{
  "d_mlp": 2304,
  "bias": "all",
  "init": "normal",
  "optimizer": "muon_variant",
  "beta1": 0.9,
  "warmup_steps": 0,
  "batch_tokens": 65536
}
MLP neurons of a small language model. Each row is named by its layer, matrix (up: input weights) and neuron, and shows model dimensions 0-127. Each number is 128 + 24 x the weight over its row's rms, rounded and kept within 0 to 255. Numbers have three digits each.
A block is one neuron, or neurons of one layer that tend to fire together. Before each block is what it responds to, as a language model described it from the Wikipedia text at the highest values.

Partitive "of" and word fragments. Fires on "of" after one or some ("one of the creators"), on mid-word pieces like ori-ent-eering, Lo-y-ola and emplo-y-ment, and on line breaks in name lists.
L3.up33:101180127151160107138122089099155146121129181152129141151115166134105104131179128111105133115158083123090132138119116148153086127118099105142108130143126112108115112132107132155152116124090150152109118157129150144144124146124162107120150164136119125133109120152154105146106125161113135107099134121162139154109133151111155111114107123137123165141141071098117114134149119161132154094100
L3.up986:135116064141138099155164122167142150120152163123121119127153084116113163122123128124175128085097162156133128125129140096133136076118130115159166112110118134142159128122187153136065138125149083148110149126122128114110126112102148127152151160112140128165152139102149127108101136149132144109146154129122153138109137103120092118088101072166116125107136084087105130097131110114120131164140
L3.up1003:132160113105181111082153120162159127115142119117157126136139131105100115108142112102178142072126103144102136157148132117131166138135118139115122088142145168138175136123145100139139109122120100190169105133120140127094079146144143069126110142140183131171122159092157132147141134139094147129116109133125134105158105148140120148101093094120109112103100156122138173107142137109158105109110
L3.up1652:141124106118142114153146116137162081115131117098104106100163135135158134157115121136125114145148078152164108115075114165085123081083110116103117097126096152121139160113139143143136130144195188123142124168152126146178117152093110101126105143097114163118137150138114131121137140128101122153161151144127090119126102151142128158116131101115159153135149100096094120157111167127103146152119

Reporting verb endings. Suffix pieces finishing verbs of saying or describing before their object or clause, often in review quotes: state-d, call-ing, describ-ing, identif-y.
L3.up317:116138152150122162117132143150112173085102121131137121114180141121131102133105157134131131145130070071110122121110122124119128167137131100139154131117125138137085154130137155134193122196155099135113150107114124136144154079105190109136084104156142140134127129114081138143110136129137121143161173114109114101131114146139136106121131170143184160134093122117087136169151140107106118108105
L3.up803:147159170141140110111171099110133151099101111127106176095131125148155082130144132120169137152121121100141124094141151122128164157149155139174105133177117093062134146114163162114116125126149149188170120117117130131151099116164137088128098148129185132140135127123100132093130130120104137082141093153132111107118114073143130134105160087072158128111101088138129165118155162164116064136140
L3.up1146:135165108126112133143123134146100087159115126119102165072115143123127109117142119091164092120139122136126094131137119132141137115108160125119161092062141160117091120137100109179154129130132140138142140128117141118187151120176151101135132118101136141096158107126154134076126120117096145146131145109141087137124140132134088131108187149132125087150134104149145120164122144093117147102197
L3.up1562:089148101091164156135141170165097070139095160118156118133126117091196136163102105141100120095115121116131159155110123136099150142139101128121127136159145117145123131121111139127171102101131135119155117117129094131112185103102118097104127122124145127098154098153106155056135099125124075159108139149116028176155124154105095133165174122144148115164160111148123129130129156140123149123146

Inside split proper names. Word-piece tokens in the middle of multi-piece proper names, mostly non-English personal names: hyphens as in Al-Dossari, Zia-ul-Haq, Lee Eun-hye, or letters as in Mohsen, Akbari, Hayashi.
L5.up46:151118116126139142167143120146147140137068134144143146147135100125118089147119139143162162143159123158126186134146159095143136111077127142111158108119141118131129099129128121129137142085148138134131154109134172130103143140084126102130101105148154086135133139098129081141150119143090135131133092126144119148113142118127152139106126103108107095178100164184113132134128128062183192160126
L5.up2101:137132105118177122110153117120102123119135158137119121129106148130125119124138103120133148116104111106156175152159096140105133123173106133079100143158098113116100111126170097136128110159117142078149136156113097134120145168108158101134145163108143120100126147172119111097148118144170120141142187136147122126145138131113086113138121141127105157188129127123114143090125119170131143134069

Prepositions after content nouns. Prepositions, mostly "of", that link a preceding noun or participle to its complement, as in "basis of", "completion of", "affected by".
L5.up115:121135107104158091127101146117151124136125110092123121137091118086139151168152173106169122147139094126107115140114114137155130081116146111114112141120143094169110126173119144175128093130182114156074158097120156110140125137112081120104139133124150137138094142115113117099110086119120126127146125135134097114131151133134141080111129144135130110157143144049132135109140127132153140108121
L5.up586:110105174074066147135124112102090139139114057117150106162116108134131096137094146126112146158136095161124154120113149142099119116133121108127118144082132112208156108130118129150105121131161121156142145143131094132112106086140111113089147131129127135108145120134103102123121124146142156124112124092133141107122070117136141128114121101142154109146153044098136123131122110166143153138111

The word "of". The token "of", as the preposition (one of, four-fifths of, coverage of) and as a word start (offensives, offered, often), strongest after commas.
L3.up172:142138139074107125144162095106121181076100111119104116136111152123158100129147141108133135155091132160139128127136107146147113099167107108135139141125096136118111139151159167182152151146144110108098161119109100159105148147117104106128183161120131138111087132151118150141137145116112153113123116115093170143074152160148117100099134118106173168170128065090145128075137128131170154137147
L3.up888:082120093109112113160107063107187101108112117113158142133142091118145141156155099139122157114155194129144153100125155123153166124158130135124119121134118133070094111112131151123120099119171126146147159132124112134110139145089157136144131133167141098148084087098134103136074136126132113155164102105138142127132121152103157151121118139120171123145051138145145176111110086099165146156141
L3.up959:136105102106140155091117127101143145120100103105169126108169113113152140175093147089154074090143142148113147124146147164161133098134127129119123115128099127139125062145126134126155146143136100123155121114152112143111123111122157128142079122136140146109138128191153151123109141094146177117137141134160129122170107115160099125160175169122148095130112097106092158124130081134127169153091
L3.up1232:133137138110170149148143107133123131123104079147116095159157165178140140124098123125121135076123130073162162065162115142147119151116079153103149174107093105099130121137115123125114096115151139110136142125139080147074134087093149077163142158127100119106106148140163158144123150156103144172109121123151121105114143165153111143118126132112139190149100133069168162138110155099135112118140

Connectors after subject nouns. Mostly "of" after action nouns (release of, decline of, use of) and "was"/"is" after It/This; also closing == of section headers.
L4.up138:112132123126144165103136083149170095142119162105188089125169163095118149127112135108111077125130125126100119121141116188158169152126111149122155162133112114176140099102130120121157141169160173134150120157128118099101082109149114124138146108125102105175140106123095137082087146134100098121126089079130151192153157131117107118099098132087128145135115133105173161113099136143147101164124
L4.up149:148183118134114140092152130135099146133171152147145136158135165127142115158094131141158144100103154134115118108131141118119115149157105114104116120121155113147145115144125135137161164093144073124158137141146108109141107128143128152119098153121130141100150124134124136128135105115119116153173129155180160114120157136132183114169106110151120118102127133116117105139138123133193123137097
L4.up850:105155125143100155156126113130158086147130099103112136132122131133089104145125157174168142137177144148102178081116154116092166136133083142144137136123104143176157141140124124116098115120132124119112105155140107112123114123119104133133142107143140160178096163108099143175124128134134157119149140107175156135121086130110084120098117101117123086119107130136164101136125148118114142140131
L4.up877:148154180097063121145164102132126120131129124166119141140121143146137149166100125138123108107119115127156145173123106131099131127111136122098123120151169095144102103105117155109114117099103104123135145122164160106137120115108127106082126125131153160101120111111121113128141092119145121094109133160117129098135188152144143070154118131109159104124151146158111138139128117072122159062095
L4.up1049:157164143085151148159115113157151142138146106080111081175115150148117083159135107079114157147097113115119163125108164171106147112123102145155101142125140157142109089122134088120137121137128136119073073167160157161123148093132120115107103106156109112145121107177142102146157091134151093136115105167182110135121128153184129163180124113132113135114113163115136153146124142110152114169163
L4.up1310:112162116116130100110115111129127106109118126128099104151171159121147110162098169107106085135097114159140097055149112180117098104153086159113159115159109110131143103119133134128161134102100161107138128112111114133147134106108128105151157141101130161122113136112124119117119120100140141140098089126113120088135110087144126096140118135079137129138140160132174123164121125084144110115134
L4.up1804:115118124153138141140164132140106067134096110132153109140099107083135145157090094154082126151122133137080129161148178191147141101128118158139106102112114144108134105146141147091151127097151180139144124142132109150096137150125158163100143123127174123115104101130115117090163101105146131106142145126108105100108163076168136120143132100169063130137094132130140175131133129123182135148100
L4.up1960:135135153130119152162132110184136178110125104097128097147172141128092120163149168122143134126120130118133120109154145118046138114137042087110111150195206129159119089137113123123154135152158146175124129129096123114091142143164118124128129100139166144139097143160099163092094126132101145118114119098146118134146135164142134118163137114124134095115116152118166121110097106121119146137074

Pre-verb auxiliaries and to. Words that come right before a main verb: modals (would, could, might, can), infinitive to (failed to, enabled him to), subject pronouns it/they, and the t of don't.
L3.up272:094110100109152126165131156127124156085114120102135135137089135139172114137103136120067154114120128136080154148139111115111162143154135124149128123131103134113143142130113140155113103126114106143129074096136127087122157142102125129117121103129122141091128123122164147120127150103105136118091177158138160150127149157058178167098180101113119135134127155194151152098107118095091135129137
L3.up293:109160137151128127105128143120145112123118109048174121169146141098139169117105113130092123138155138148148108116096120068130148104118123137137166098116150095124094099171145121131135060151118086142123129120146123138122135151118121118081108108119088099128153152124157127058109094119088121146126130148130167116128145118145109158168092114151128144111121145134124097183094143138101155113141
L3.up352:143102091161118117141154089162109106110116119111121108115107151102108132134098113126146118098142125085150156144150143129144141119151162141120124092076125145147133134164112147135147084149062093130163137086071147076116133144118132145111088124157107083127177102111141145108123134135133124087116162138137144143152141159139103135110148118117167134149108111147114086087128090087126141146149
L3.up365:092066130114173091132135108092117109123144089151158126133099126165107129135090143168134141176143126138106111146134132071130124083129160116114123158136125107116115134103123174140149128144100128177104114107122166115123139150067152095113133106144122116136167111133181158098149106158128155138136168117125154146099100122149100157131128170121115134152141154165117117112128101125129170138139

Pre-verb "to" and auxiliaries. Fires on tokens just before a coming verb: infinitive "to" after verbs like believed, said, learned, needed, plus modals (would, may, shall) and subject pronouns like they.
L5.up1343:108120110138142110152133129139147075128154124120117114125136159098135117121097138112122141183176139084112092169119113112137150081104088120161058129141135120115137130109131088151141148137127117142095126123094131135124137114137091134053101099132149122149128134156146150165133108176110094114051157128098135154105142118101137126113109094137163122116180155150115082115120086144121151156177
L5.up2029:140101143134158115131100151158172117091125142132154126105124132159153131152121175105192169141135159101147158187137119132106200139087151126120136123101134138112127103137137145135119124111132126125110125132130112119116106130118117142103147146137127140152153159166130100137141137145084110123115150126127134119092126154111109161097120121141159082171125145180100128095121138088107109150179

Infinitive to and modals. The infinitive marker to after verbs like wanted, attempted, sought, and modals like can or may before a bare verb, plus stray an/An word pieces.
L4.up204:139097109090113079111169136133084137106157131099138117167158127103146115130116121111142093116171116166130120107113137105151161108139088121096080111142119113117114120119157145169183106142142127098104125114170163149174135130125155157091137147155133116110117146126152123138143171123122115122125154181127152137121128152127145191158086134149160115135096136110141144158107113130111138130164
L4.up461:055134123137085126143111169126105126146101141097118126116139121151151116151136143136131146110133148123142097145198105096119115100106072142120092152099088092123142149123123135117118143129132169147107127094125111155142109125133085133142107128173100125116144158161157111107134154150136153108151165105160141180147101157096129096117127137154153127122090119110106120128135150158146163140121
L4.up1133:081135154118137113115159125128175193088126132126140158130168140111161170127148112140181163153140120098112154152140125131113157165188129116160117126133141147101083129159161135169152118097172116149151155099121103173155119166153165155146108131166132094131125106150176142128147121109155157092158092111123143146140162151082161175086099119147145149100115145082121112094102142111091125125126
L4.up1398:171110149120116125095106144137105145106135099125180162144142129109158121086123148114134117115176089144073127153170149080115133166119118177115124118135123120116139167145121175119100132140110104145126076098149141174109144142138163087122132118137125106119184113100199121152126109130175139126105159139121123102125124124114108145128115120120142101114113139156103126124133113113129137129093
L4.up1464:112130138127084134128126164126150100149100120151142100105111135114125137172170126121160102164135089153151141129136147080145157127110075071141091141130121051094126133183132126141142098129125109135112152106133088117132129103115107110116118182137155113141132135144134120154159109095105147150109111165165137102145140121148185146136130122089164113132137129145098130137137124108089106138169
L4.up1656:120102184108131131121181120152145092145109086073160170122090127115122142159118148123126121136149178131081144145125111142118118110141117126119094172174141126108131123136108148137168128159154131104125103112153087130177126129144095113105131139105147129080110132114175114134165138134162112099172110156143122119118165130170130139126165092123132101133128095084122107116187156127138143144135
L4.up1961:100118122115130159147143117140125121100116116117157126113157174114095089159105123105084171159114090160129128103118144121155124162100134126139111149149155125154105136101157138061140133122106089127148107159163102098147111129135178087137100130108141150155141149117151089147148148123155131158075166113104159096108134107114174122108119102105127100103137105113152139092174147129167118107138
L4.up2226:140092147119125134129109125191144117095135112097166087113142132088155141156096146098119097143146095087087168145161129115148176109172140132132135108083135089119131109133148128144098162116147106144099073117145141136104157087100143118100106138156138129120169111146158119146151088116191140099122141159134137127111097131155127158083163093126121134159098134141124150095125102128125166131164

Linking verbs and prepositions. Mostly "with" after a noun phrase or participle, such as building with, painted with, diagnosed with, plus auxiliaries has, have, can, may after a subject.
L4.up336:126147120117110119134119137153103094142108143157086096189163108109126092161107141169134148126153131097145123136153111113108101183145116138136122151130148155095097148105136136159136139159098124113144115130137146144158098141125101105121119113116118127120142145127158125132144121072111116119096089123138109112138152137115150107077107115130135153124100140128144102106128132090162075145114
L4.up768:133151120121124117142132123134165111129156114154120090137120111114114124125122110133137082158145158123097133174152144152107139137145128142162096083118147123144140127098157058128102127144116141130104128117133116157129165150161120114102084144102111144165145109080150137131117098124147120136160095122125133152115158142099116108139136156133150104153100135110123121107136119079109116142172
L4.up1479:155146127142150097127108134105114145141130106120138125132123122147143132160153122149152102130149097135094141122109147152115138103153120114132120167147117141130116130129117127159176141127118145147112103094136110151124125133099121091136165186141174135142148137109133130089136123103104101110083101144149153148107120149147111141126112133134112116148111101120115160109141104131138075149122
L4.up1561:144147144095129110164168119144126076134098096165122115141150159118174153121091147084119139109150144143119127134135102109092138107143114103131164068094106113117160131120138106175148116128153104164132106144176133145147092106114142125090132149113097108156130130110104133149141152118093131068124088107120099116137098119140136153111109134118130111137154103137166145145120162172113105149155
L4.up1731:094153098135131105136126141103168109099093136158120156126111099137148132160103149130078158154150122148076090160104122111132102114138100158168121166110150150144154145102136112150165136120161164089172149117101099168125095146129155084128115136143128157149159126090113148148179093124101105147146117120114144135117119120165128121112128139126105147147126085119140100183097114133116096120142
L4.up1784:119166116157123108126127140149159111163124114110122120095101128133137117136145089152135107129124157157158114133077113117128155125121099150158125142091104184126132131115113119146163123145100128167118112185130141154168120130128115146151089129104101130123150155124146078096128125145159130105151063168119153137067158127167184169099176140083139129137078162132142099137165144114111135133136
L4.up2010:130092139123058129130143124140172093103128070125141126143151129095127150103105145156101122181174120095108131139123115123172082079134114123144156125108134113130133123151137084154108148122135118118113129128118120162176133163136150137135098155167099132135158118143155172115138098122171110160184135104102140106143115102141122142105123123131152129126148119159136130125142115094136137130168
L4.up2038:143108085157135133123086149115124118171110108157131173108144125148108134166094107102101142087152124111123115126126132140167175115132134100116117140143099135098094128101143085135093144123116099101161133138142093120126167126106147123144090114129121135133093142146132097119137101101102120083124141116132101159137097141139119148090125107113134125105160153108164162096150111116131130159148

List row terminators. Line breaks and closing table pipes ending a list item or table row, such as credit lines like "Sam Jones - bass", infobox fields, or cast entries.
L5.up723:122134130151140143125149097144189108102155149159151118154132150102086113124159148106152134119130137107090168081078132159175136126132105149152112150098078114150145077115134150128138125084138121129145122141177116178135124120145158110135122179102129133108118125141140131105155130164126142136180116121113115118116129124111147082143155106141166155167084074110109136152138105104123126146134
L5.up1096:144134157163151117103132132143196125118124134147076164129082103108146119192112112128114121138160120132137132162159131135108133125177084095135162112109107107167138161163133125169129121131150136144115094120172151105120107149174098143141114120116108127098106155153128152099105090122119160133142127158111121162116134104108164082118133126122180126109130091112150131121111110129124140145118

Preposition "with". Mainly the word "with" (including "without") linking an attached phrase, e.g. "made with", ", with two hits", "ended with"; also "due to", "through".
L3.up1233:093081116112139120144174091124148135183117142146114079113138141165134090134161115109127120114145140096146078125146102179115135123161115100161173109111156134145123123128103091122138106119091153108174108146098193093131118149113138111145092160137131115105121144095138101108066130100122173093079117117133078130122153105140165089121140141111141126116106112124162179118104120168085142140146
L3.up1616:127132135135106102114152131140138138121142118147120117105128128123166131166169156143089102144125131118094077139126102140174142127135130121069187129129086123136117125120170083123101092137115097151098135127092145159095148136142117124131090140102135114154141168036149167087073138131144133155160083117126111099129164129112147192096121088148130091130138118142108170147134099098154115157096
L3.up1777:158119078132083146108109129144161156147119129122138171090137100148145103169141132140165119127110123153076116138109135154127114132143130142133119103103125086127136076126130084154124121150152098146144138143156153120120147123126106135130124139117092114151138102122140123105127100188151075144147120120156154144143134164131102157108068131114175083101126141112086099156127148126131136164163
L3.up1857:150152137121149118128141145124132100104147137096100155094124195118124085145148138122083130107120122112115113158101150123149130123125114148136120123100121164160141128104150123141153106142127074122091150088170152120166184129164096137153171050138092131131096114132122123105159107081131135105119095135168120105145118119175130116103117117061115122129132149130147115157109116105132129180156

Arabic al- hyphen. The hyphen after "al"/"Al" in Arabic names (al-Assad, Al-Ghamdi, al-Qassam); more weakly, word-piece continuations (Al-s-o, U-k-raine) and " or"/" and" joining alternatives.
L3.up48:130132123105134107106087133154169078108169122172120088151141149116154148131080103118143089106112122151131122114088103133065116132126129109145129122129132082154129126169160120127120137169118136174138107140117129110101111163149133138159155120141085136126114133124141123150089106118080120113136111108150128145063138128141113088117151179129147114143127114139157153139136117125130130128164
L3.up889:116108100075094103103154103139168180118098164126137060102107060131152184141098059130101118125094187173132130138121134098116107111183108085165109128129128163135117155130163160144116097108105115110135129097124117100125165116136119094140139134112136099142151133113118124105107146131114097133159130123157092106105148134162155140131151114152151132175144138108102117145094147119139164111137
L3.up1593:103135120160134127133112092141123116127124127126105144148146125140086129140138105113126107089112173124151140105099149122123146152148133104098085111119106127124134129162157185105086104127181123154123128124109163152148121120069145109107147149163062127128142138075153140175082114108167139104154116092094122117127127121128155128074158125115109144155139153085125130152080153102149112169149
L3.up2019:149112191145154108141127118121139091098127108110106103157095086085119129110139141110131077106108169136157148142100069103143164129110097139112115143105170117149122113120180135111138115111134140168116102132162100153162113152148150178137105105156091105151105150170076108148150104090166132174099131114126126105108147154124139155130168118133134157113125141140113139104110157131130158128106

Prepositions after verb phrases. Prepositions, mostly "as", also "on", "by", "than", that follow a verb or noun phrase, e.g. "known as", "fighting men as much", "articles on".
L5.up479:146140086098152144151142151145111095118106071125152147122085137129133141107102126106126143139150148124109116134118132114062137150165093127153132101126118139142123178134138118134129135096107118128164140105129156137174132133142110147127114129140144124145107135112141153132158116169100120134146116066132118113155139155099130115118132096150149139119179159105132158131153118139169148092162
L5.up1591:133145148114143097178096147126139101107142127128159097143131122117076115123100125119115118137121133126112120150117126143112109113122145130107160126143118083105148157150120149142114111115157127187123085135108186089151125084154132086123113150140130136107140169123176137172167141121159142103105103155099112124114100144126170101121130095127178118098103101119149147102154143118124135124146

List line breaks. Line breaks that end a dash-bulleted list item in Wikipedia lists (people, taxonomy, infobox fields), usually followed by another bullet; weaker on capital L/R word starts.
L4.up438:137151115110145149118135137129183137123071134126068115154138185132123124140094090131181152124116110124071152151134137087129131125125115124124080129100096115139144138143127112126091164091104111130121098114176129149121108111140165097130168152152128156104096077139139141091160161100120185102126100142095115138131150118096108129110120115163183170130109159115144123138119137118093155110103
L4.up547:147144128133094154132105100100148101123085165132113163113159121123148121128126098132145151100115119109115154144109078115102152130126120119146195170143119170142141093132128126126131171117129156092121124124143142130121168097127085123101134149112128164109105122142140117105107135111076125157143138118118141135137133120111140127157110102099133097115129081097139159130081089118121121167102
L4.up560:128129128148153135136146095160156149114132150163140120109151128151143140157113114146160117075154146117129179110120073145148111128124127175152108168122134100158121144131111148172127115102121107114121091137108138166123122113127093142125132146126143144116101150153162137124146141149142135082144091153197113172143122134082115103121159130130113126097155056082166144121114114103195155094095
L4.up612:117140119137117108144110113120141123119127156115118104171169129110133117118097083092057111149107122123153102136110135137139147127134111112155144116120126082098143127102146176152098179099108142126150072187138132159140080096162126127108112113120136132115169147175103115115155135145125175137106134124056131138086121093065122154132149104125099134137131109112115126171121136134092112170113
L4.up757:121151169142133123128146093187137130117098170129111166165144159130137145122113116135098132082130135153133167168145123165153125090175097128147110132123154099145116147124146086138115120108114163185126072116136113086167139122141119113121134131126160126105087127127129142113100135156138153152176124150153132149113131151088081120133145094120150156138156100147094139163116134107138153157133
L4.up1389:122113119067130137107165113150172104103069095087124153172116111146138082106123133131178134157103160135097151127135118150104097130142142127161129177138166136142100165151101106115141137138103110165134117140126100150099165137143139135098117153128129138158095144137130140112094124155090115119091160176141182120113115167129100132136076104101127083141105128158142141123055118150134123137077
L4.up1556:168185087173115097111114098168158094108113100118160130134160147124086146143083162109121133119119135123129145174136129159106122127107107111150141183141158115096168142112164170139141124107117103127154107130131147096140103124137143153174103167152146121093092100113109105131120096171121148134120098131100158130078111121113119088164128148130124171130163143114130115146125144119101150110125
L4.up1839:144115137083120156121122091120118107127124132131114100164135137058167169130132125170135140125157140119163144135119155144118135147113147126172131177159115116101126148132159165116149127176103090079132145101123090126120080134153124106083093161154121182092120122140111084106126100159115149114111079087159069110152109079089101114149130133108125086099132116090143160094128138122144191145127

With and mid-word pieces. Mostly the word with (charged with, made with), which can start within, without or withdrawn, plus mid-word pieces before "in", as in coordinating, certain, unoriginal.
L5.up14:166111087114132124119125082108143095114158113151123112134112121135161117123165140109164135142079149108131105100104106168104097109145135121127103099126140170145159142140146083147109133113131152155123126127152149115098177130143145113096134118111067118093120115078152130105112130121097114138135110130126133145122089158127111151128168101177126137148174142131143111129129091162091195155112
L5.up667:130122100116101101121105125091055105159134082110142092138138141129127119109145136089155119153152099126119092106132115068154116085151100155175136117107132162140103121107136084144182157138134115185118161110167133099121125101134132096115136134149114147116107135116118110111134131117100100096160096103116113076111111165122082125115100123137123108160139145065179153127132127100168136101149

Arabic al- hyphen. The hyphen after the Arabic article al/Al in transliterated names (al-Assad, al-Qassam), plus weaker mid-word fragments and spaces.
L4.up184:167149089133133123143092128101074118133119176127123113098146135099162164137132132100158173142122177085164136097126113124113117119109131057154141131145141135140161136102162145122152094139161121088156142147115105158143145087103139146103151139096147161139116136143116148134120137154134119138144141117133138134171126102133097098113072133113111112121098080149116114152130079141111127157109
L4.up258:148104135143100128098124115150202175121135136097114141144121091127114126135140123149150137090124134111124158109156125106128107152136144116141119102131108138120123168121105142054066106142128141106137147115127118088094131082109104138139140166130126152133078115142130116172095124130091139144130122126172170108111136105181116108175123132156164115150144124103112147139116094118107149165124
L4.up268:155091104105113122135128128111126114159162157147137134159131092173175092104122138112143136139125137101159140111117127100157164131201110126126152110151144129186101130115104138116123153141070144147087109132147148106122123126095097122107137115130104159114105137147075106140129120114139149113142118110168105111137120133146102128177129110131117168156176111143092139142140148139170114148109
L4.up432:179135134117118098138147193106159095104116147156093140100142111129155098131114142143162110102141089089116125164116141125096147138158133105117117123120107153172133163130172153147117118131129146117115136133141156078091132116153137089164103102190127135144090108141137140172100173075101146077139131094114135058140169122138120119161098132141083147154110116125136117138125159103138128163142
L4.up552:158163166154163118080126124166167118165156150103171120123108111106120140137119122140139106160135148153154178103123123127099121168138113157137147136103104143194138108098103155156112167151125094105153150151122108146166133123152107129146139096094130129100147118129145161131152110117148137174131103139115123095160144129090140075117090125113104125121144123102129136124139141126117088148078
L4.up591:129139094102148133124129104132138098118146187135149116097144112128120140134130130131152122128106177110107153118148098106179119103114117104157108175160136105119182131127136115193099153117143152131143150174136127116179162140118122124144118131139106151126078092172098127140116135116149114107182131109135148095085142139162129091099134139141095127130164143125133148111157115115121136127123
L4.up1030:133144145117150102114097128129137098131116140121127143123103066103112127099112123131117082154147141112104152091150161121108105169177116154113077165121117123118144155091123131117125102139109138078162110141123138128092119111120161108143155130174120164091125136149107156107074119107093073115123147091140153183051142122095121150152142125123126123118101094145135133123128131089155120152154
L4.up1770:145131133153153112102095149111159133131088147108124086169132093127137145101130124138151154121167159138071114144146113104124130143140124098122115140184145142120130177129139109099095137141116120119145117084159155123154073127132182138197088079146155110110129118116104115094099127113078130095185134104099117153158138128124154113109124130160094139126058103121108149114146126171160127111105

Relational prepositions after nouns. Function words linking a noun phrase to a role, place or agent: "as" (described X as), "at", "by", "that", plus "at" opening attempt/attorney/attitude.
L4.up246:144158073101111127126149157169121104051104094080118164131173105138148105141152119122115124139178139139065153168144154140171143153142140122155124139162157142144123138140129136109152162110108106117141093140156143117162132167106186124124167141115132147165132121161106141132137117146148131130130142169125094099127114141147139110112118118134097162137133137090151137099101108134115155127140
L4.up396:145120143073093135110137152137138149130136130116120104154117087107197088110095133126105129119135136118104148101150110140112124133132074140178134130149099145163148073121160100142125161133106129122128144120141119115150136184145113148081111117181138126104148125218114134119155116162124150109149123180106150115107083148150119127120130115119134134134110129131094139115143117127167132162119
L4.up654:164144117140095178146157110121164076142188058116137155138122140141102106125105162103128175112102152148122111116134124107109137128123085131119153177157116163152146111111125146162125117112144150149139124166129173118139149102127144145125126168123119146133120184136101165131099135166118143111102143118116127148127116160085061149095111106088153127101141153116094168133095117132137129119110
L4.up1044:110151140127139090125158112156122146131075099107135169111145171117102113176136105126133129134102184087112141138094147090123113130118136135168182107139106129116128166162142125162164112130124116171148092123135150073109172099143112127162126154124121132189159143146126090128099150128121098128147189123135134124166148164122131099129164124128113132134132166109145135156151147126111140112133
L4.up1072:124113123156133131154156113143116083148127121087108114154151144082123140136074141135117187102123152167120160106101166138098176170125159128150083111117161153167154096136138092119169139131136113164133091108107102150102162157115116143098191117151146180165088110103159120129144163200160142130114127128096132129150108185141068095110140151129176101120088091096128138161126130147110121120114
L4.up1103:149106141136065118169137166138130119150140112167118106151119141137119144155131184157111136099086108120119139134107154099139147136155123149139137121156119100152097137114130116159136161060135103177150143090118098147128115132120134162131132146129138126121114122090119138138131079133135103075117111156146133154104108133148128155084163127129124136105107116100109132155131119150159153187146
L4.up1126:125148159158121127133131158116142119095137111130181116142150108127129124144100138147167136106137132135127128119072153113139098089140120142090121099104151163122118136109145111106144116123091129151100110068125125110164138146132142108129123083160140098113117162172087124176093156145117139104140130124127098149122134136128107173131149162123154136164114100112126154149134117129123131196154
L4.up2067:134124144082091129173181151173148139155124107070086082165140143150095102145118137149114133185126149097112110160090146129144092128156162182125103118116138095134203114144147134115205152088113156141126118127106150106096155150104117069134104129100145097134149127118120102104088143105132133162114117124153148127118117145178149161097157118126144188147086149124137099114146138132134089145118